MLP neurons of a small language model. Each row is named by its layer, matrix (gate and up: input weights; down: output weights) and neuron, and shows model dimensions 224-415. Each number is 128 + 32 x the weight over its row's rms, rounded and kept within 0 to 255. Numbers have three digits each. A neuron's up and down rows have the sign that makes its largest values positive.
After each neuron's rows, "fires after" lists the tokens most often just before its 100 highest values on Wikipedia text that the model never trained on.

L4.gate896:175093127154109157148147139130145133165156065093110069141125163167198163126145150110086147179115168151114109131123129139133170206079225076143167070147115166161169155126077104105087177140108141084114140115119117145095131150188205133122178106123163185166160198103118165116142076157061163156145119161082114111091139139095089083117121114135118169137118123105116112167121144068185148164097149111087140111119139153228189108135130079170169183068100075094128115128138115106108137152164085100143117098069096175140174142123153130139096120091108113149113095101171095093195124070090079094
L4.up896:148101117141128129097068108134129198101140095029108133104099164137182151131098147115123144143099098158170181150090115084198121138131156180111119097165156157139112173204115131086097076166141133172074123061143121094118162124140139179124114137136104183138155132089169101169145074182137190146116097205134196151112197126161112176128117153183058166163107121115096113068133156110166103107159152123177133158088126065168122167153111138130158160117094169105151124158121069144123172120128127132127164134082105095102138146081141123170114132098107097126137151112171071134151177143104102126
L4.down896:129127101095090114024156108138128149073173130094106112110166130141121124109141093122166094137145091174174130145104175090141068117135095201144140128107109086108157117197165183122147110137151060124108211159178138116123146098100138143074092169170102106121123078061155092127152141138161124132123119171182148164115158146154186113063175132114098111095095180139141172097094120135119112143123175153066138166169098062131123194135104113118125139108159203120106084146140094160098142094092107178089159136162149110145145148115117154105097159148152132144105141139077153088090090189111134181
fires after: " \"", " US", " his", "\n", "'s"

L4.gate47:126100109099100173086157147133165085058133144152131213116098128118133138157157076176094110114135135161165095107125150131170128125158123133139122110118160166116089133141097074108116126126089157107115153140116196169147120106123106075167166115156093062109174120141135112153131125129158145120145118184096113135153112125140173086113122131140119097120116066164089112101113092165118155137105126092104097157169120068125137155104078135134148115123122218134192149156147152072104134112161078079112075124143115122166091175149046107105113118112117119091140130148142183152126160137171144100
L4.up47:139134134172170165104101136157096097060121162168096121083115111110199142136201110124079152132112085100148139053099139162138096190130118067072144118107100132118148202073174068132164149089087085179139150160077143116121147147157107103122152129125122135138096167124132076083048141106133164140141179123087080154151145152088103093162143099078115103074152108170133070163186091113131133079179139121157129145138120086138056129107182152122092129115176106141151173167131175144126187177072110076129119147114141131118102077101094137131101151134151107163143110144122197111099140155123139110
L4.down47:152163151148061150156168165077180075109133170063157120191111098112056096094103109063104102122151162118084153178105196161101195109112143189113089178135173144128089112166080157070133115178139124173121129170151160211124110144141102114126069129129155136117156107115060184101130146107134125107139080114119081119145070103142127171137158131122139105135098099152103096132081170140096118132129133090118173097138126081071184126108136180081159160131104175119177188112140161142111121156169099100179136154154089174137150142105111111179190086128093198133180182141130106129177124084107104119
fires after: ")", " well", " and", " ("

L4.gate1228:117164170212141160123146138151112108098091081102105101141178106128104114166128113146214182122175077131132148126105114129133166165094175099120115139133120126105178094135154148159086097180160117165087143133148156157132101146167092140060101129131107119169153096135124112129080136183135096128126033120096179113071097092104190123118144182143174115150118114107132150157090132110159127154120138128166119204108044160187124124114107200184078107130107141166146081155118087135098127095110078112137147160119132183119084121149104047174121134119141120154124081136083144131161125151114133112
L4.up1228:126099167122132133140121130149131145091080122077094160128136114134134095155122118140096161177123123155109094153129108076152134161137158109124075126114118208136156082153106070047059068182074122158130156145146092145158116141162100114172085115058170108151107083102133123102096078155141103182103117109119218154141140159118171117115138114139175101144132087114092146099191139114102095039160136173145111126123109109184141124135156155126063151084128150129143110148076087134117151124094224140151192129191095129129090131121109143099164143082161145178080129158152165085119156108131091098
L4.down1228:109098103090075137092185082082170139126098122116106172140084128146173071116099087109096151110099153155131098126144138110077101117144115151166103135124075118135074113145109126162125143137151131130171157117058106140134161132138178121136124130138161126106100105149169138079178149104185149090164098140161112178131123081142065220132130154090161146104130153177167144130104154104144145115132184132095091092167117131080164084137155075130173130104125086100130135164149183133124169093109116102071140111121096177131151118115131172109106142151163152076145172132125131121097144123125098117
fires after: " the", " a", "C", " The"

L8.gate1246:126108118137142093171089123114101078127042157157123103123109124083083115165139151113100067138121054183152141094157073123157130125138153186092151139098151118115123071156118142155119142151104104162134182052093073115174135170137167123079129139179123167124138137186100178119094086107112139183168126166074118093116128118175159166100107076057148104157130140118137103141129131124202104170082109138139122119175170152208087130136128122091144098105165126109061137120117118187128175092092123107148124084125094151104180146134115104174093096121125115101124223157128089075165136089094178089
L8.up1246:156138153129176086156135101144065068118112149083100098120153146148117196121090179109209108164140106113135141174145141143121009144155120119131153137091127150135142202174152159177110085131165124152129142081102104128106109123196157107124128188113142156095126148148115149123118133120072132113128160199070110137113119103084072124064122085143152074133161077168112099125098108127118104075093115110166103176095166130191120125102097163141158092134099104163112064139114101119089138133179087126157194165096106141115095110183080084090098088098099136133098140135142128132127114108128139088
L8.down1246:129102142153102114161096110112172086117134101171091155102107139093089141102119132112091104107114065106123091135154219150171117152163155146139142167165133111145143208072083174147165132139118092114136137161106118135133136115149135121134148104110119116062145120115109110136119211146193161187132113144149121079143103083123081096138120113123158105170151171159131108150154126172179150094112177155110092191147105143152122123148097155102102131054051103145069051138160126141154133142141096130110126071144073113111106094148140160082109101147127143172141083059116118109115073080164076114
fires after: " $", ".", " ", ","

L8.gate1601:127117172094171158134155168127091123098167160168113113157152149146084155145143062102124177127082097118132145185125118140151091143176078164104116071108176142111172179139084094154153185136158165107169132130089143176133078139134067137047179082118094132092150134161105172064125113162142164139149147206088161143119131122118124139050150151148139119138087129125107149090178134169160105147108108105177116130101138094110170092077160119128110156123073158166087106140124128131102135156161122161161122113116136118123128112124090105103110120153180132113095175168099141136082096095191158145
L8.up1601:132169200140150144160147146103104120188116136131119085116183139125116160112097146130116172110064174149151121174122133092172124105127071147134101120089109124147148189137104130112142184098070157139165158142104135148112084161116122162092148116114178126187138128116088134154076180109175094102102178171118149094128158097065187091138105168120170193131097126117085116136088133074093069098111087151121148161148077121089176093101091131147096194179088153171080098133214124179104141148128172126110131118136140145138091113133133087148131078171160070156155141211105128107117128101121199168
L8.down1601:173158128064110134116109156080124082103154185172109095082149118140160152123139123090115131164098138142181145171120190152056131101165093137089150118127149124147151164112111130127128170195158126141158157115138138156154119143117090099103157114147192163103123143105142141129124100179183150183093095092143160074107109125140203176115126121055114135119074105135139102151138095136181162080195094088148144136143131180081148135124088184140125190163130165181129191139194164116159137150147117142083103151141155143122140117175171113068164170134152083047117045117139085178157130138110148126
fires after: " ", " the", ","

L4.gate36:132123144171112116090159120154104110152138091154126120106198127170166101082120125142099164151102127137075082157073145128140160182132160139127112150121129178105119082128113077163207078160102124133195175125121199160164104133179172151104113179149148045118081145153156123122128086083107099163125095135137109183109124099139167162106128163153144119096142120047127135087124132107137153052103131126166091105114139141127112149104161139152108101108093131110144117141161114113127095184117092160111126133145094054134138031040122100139174105152148139055114092146122150069105162171126132191
L4.up36:117110076135157136141146171098142136135142093081092143121145110077129149134142173162219144150092118146116124117154057212103157076118123112115123149121111105138126157130111174132131124112081161146146194113088127102081177191138100145083115111081151092116136095143089197082128146144154097132144063049142174128076161112133116124175125184135138144160143112107100130052109102069104112124158095111083166194126124169081153156152108108124164124117139122134131106089147166132129131151159101151102129115117053095127124124167121145118080136135174143151147156112148127065139095117093134146
L4.down36:132106108150150046159101129127128112089122108110118142098121118166182114083129093128142153158128132121134137110136088100048111158165171138097128213153080076117144090139146073105117114127085105128165090117129191138157085050113199111083121062091143135120126165130185161174142091084169081158093070133164123117130151113147161142072165110099173168090145131163115129075151127107116099087137131167100173158169136179155173135084148118121109113095118110194116173144101168130110120091091155100061075140168116097165092145116103134093177088115206149117100101141106150121137121106117151188
fires after: " the", " (", " The"

L4.gate0:118159109080123184111149123145111180149155133172146129181121059147132166114117082099095136117175185145118083079171121111113150128183077093080138079087115149191106087151119186148189101167152053112114110197119126138160129131130107140151129125107202176124103160135105125102090022116138129128104140155141075090109105071076102111159152107137151171129066141185142144099113103180147118151172039145132168103132105133156136146141131150179161179114141133143106144085110096153131116111125084086058134138155084105101139130151023205096107146108128089158182096133127165097146079072143097146
L4.up0:118115110097160159135069118106149132110188126144150148135134112185115148165145085144135084123131134085136105144143162196096118118177104079154175121180088110109138090130120095063167116176075161085121138162154079147155157142150084107103101145126070066117115062106171176094150143169088118125121141116127137088102151120132101130140097134162114069159146109175160074142207133158125159120147134120081066173160116123150155090144100069093200146114029087099236080104144092068114100169098119164146194078152156173150095112148152146167131090148127194117137107151098149120134125130163142161
L4.down0:109141127164125130148078118129136140113170126114142076166213173140217171107098077135159129097153184136113127081149124105115131137177071122074123140185131169140157108219101067096111128152156146147126139181096193145130140136094158118127180145125156099162141153114127100129113108072140119123082101111106117100105121121167114124132134098140194123163118091181156162106103074201151090193178171081116164102137108158106087143124158057148130120131103113105158158191102124146118138103137133081111097118092044129182190191147157156102157152123096116156167152150087138102170120109132129122
fires after: " United", " University", "|", " (", " v"

L4.gate709:124148154099170128124081133145120095079118171168142128109129110155155123136129150138156208067064061107152163100103156131098116070105080095153086089171143093088101182126168090096106079114147128124138173171128174099146135081099107139135149115110112161135147077099145120141107091135110085109077149180103067146135152131122120088072138183125130216113141111057162155092100135120095087129101148131092145139117121089063163133132142095196124073107170093107181130087087133073137161185170079136139174191155068112159089108158126122123114080095201171122133097102107118140100139115115143185
L4.up709:101112110143155181082162144111159098127137194051159100118096150120093084118158150104135129131123151075125188106107111181125115135146179142122113149162138101111149131128079115127118142160135116123153128117147143136135092176129089137088096123138162116147104097121095156081153155157131211101087134099100116084108059167132151111140148162113134129092136092101168122087202119132186142145181134077096181164132154159074164136088155085103135147107088146154138089110197160173113122164102099189198144113164143104191154147135109158082194090182074128174092142122103112101166149107127165119
L4.down709:121149121114121146169136097122127122119067156124092129135173135174093060142149129111166165106129108115110139164106088166110099085074076137147127183186139120139143167155124123121115097119152120100145102142069135067141050124097114146119135119159168151119129114113099157134164130159163123111153113097071132089142138141117155112076101159105163135150175164138130161067142111139154170061139101156109128135120115121106119178145115162135080175094133151175127097164131118146098160126113112128134106083139084102194149090147075106121151085117130191098168079136206099110135150137092147145
fires after: " the", "-", "==", " |", "Track", "-W"

L4.gate1384:085182108122126098114114141182093168138125096095108122129126084138062096173093138137114119125077105108115146165134129181104135125105098165141154089095158133122091181125138159127134161159118150122104144165113151080105126116127113155102151162106135140147157122093115184086118136214142184085116108075099145130117089104140170131152164161216112151105103172080082085047075158101175094104156153165139133126130170116126168147120109155140124141186134132158096087126067144151167098168125098094072083138126167111158153132133121168155116159119166155168134143198146173148150034146105121111
L4.up1384:088143125097127138125126094143072157086081114146086148099070184109132114132194137175087130148135148128129193156118148121056135115147127169201166133157135153100140109157137105113102130080126081118142153120093151143062103152176106153098102136115122161147186144147135194134134075185115094072077093082073115168166108080116118164139172123166169195124131140109105103123043158107143131145126057152123129114197134052067162099149139094141112124125120136138101142143119154070102128141118132115135116163065125118131162095135132163085143106145123112142147162085129138154151050171131074178
L4.down1384:163073093088122128135158125088184090146107139170136165114047178126155151127155106118110113137117121178135147093082197128103131138142110160152107139150126134118118109075137134125117122055089069184110061151101161120138125134132162126142100095128192109129126144194136108121163078097156099122119144147172107121126196096155134074141081127085159072137180089148098124108119139093081145169107171141109145140100108065153110143122157097116154157070069149082114133127123058091090111127115104197200121101148113075129095107182130112081154071101142117112130105087154121114141158060134097149
fires after: ",", ".", " the", " was", " by", " as"

L4.gate367:054120210111073165141123165162128126143171111091103140114140135124059112139138108141093105092084159171164049111098157105127154115136091141118148133107071156135141178146180168142123143145146138121105128121109172092094151187076135144143105127129097113138135110124095067149113106161069126164105141131178176097160123106147132064106065139163111133138132100067095093123179126113153098145157120144132132150098114154121095110090170092104131132134091136182171051151137075086117165190124066066174133128214105126134110156098088185116104119088113140109175155148103121049133203161128158116
L4.up367:120113142132102163094139139163127082069199131130099099126134116155142096039104127135178180144095154189121135111172138087125122074128066173125159164089112181140149132072101110137144163101198087110165175151151136102130152105122120071133081165112158104162152091134106198121121201164100121122103158116140176115161160088109106149146167159123117090093128091073075132130119117108102118127085108114167156138118122153134125084089119101112175116084094096170151055088109181161117131110137056133210127163131104121146104139136138149093109112099158148135154098109134076153082200123132173137
L4.down367:175136181075108145099100159144148161129177107130123103111131144159103108120134060100154109183114126194121082104127148164148101127108099124141141193078026144137146111136098114131130168168110155146104134152097141132129098107087112171136109105151120149101165048108076092130096150151093154167138114183147132163146111115125123149138119163162103138121107075121133112107162184125085142194120097109128124096102213172142143045110105119176103163106117127136152151141130131130114140106136152160175164059137103138103171104126101131082114124154159201149153138151152132201142165127142122149
fires after: " and", " well", " but", ",", ";", " ("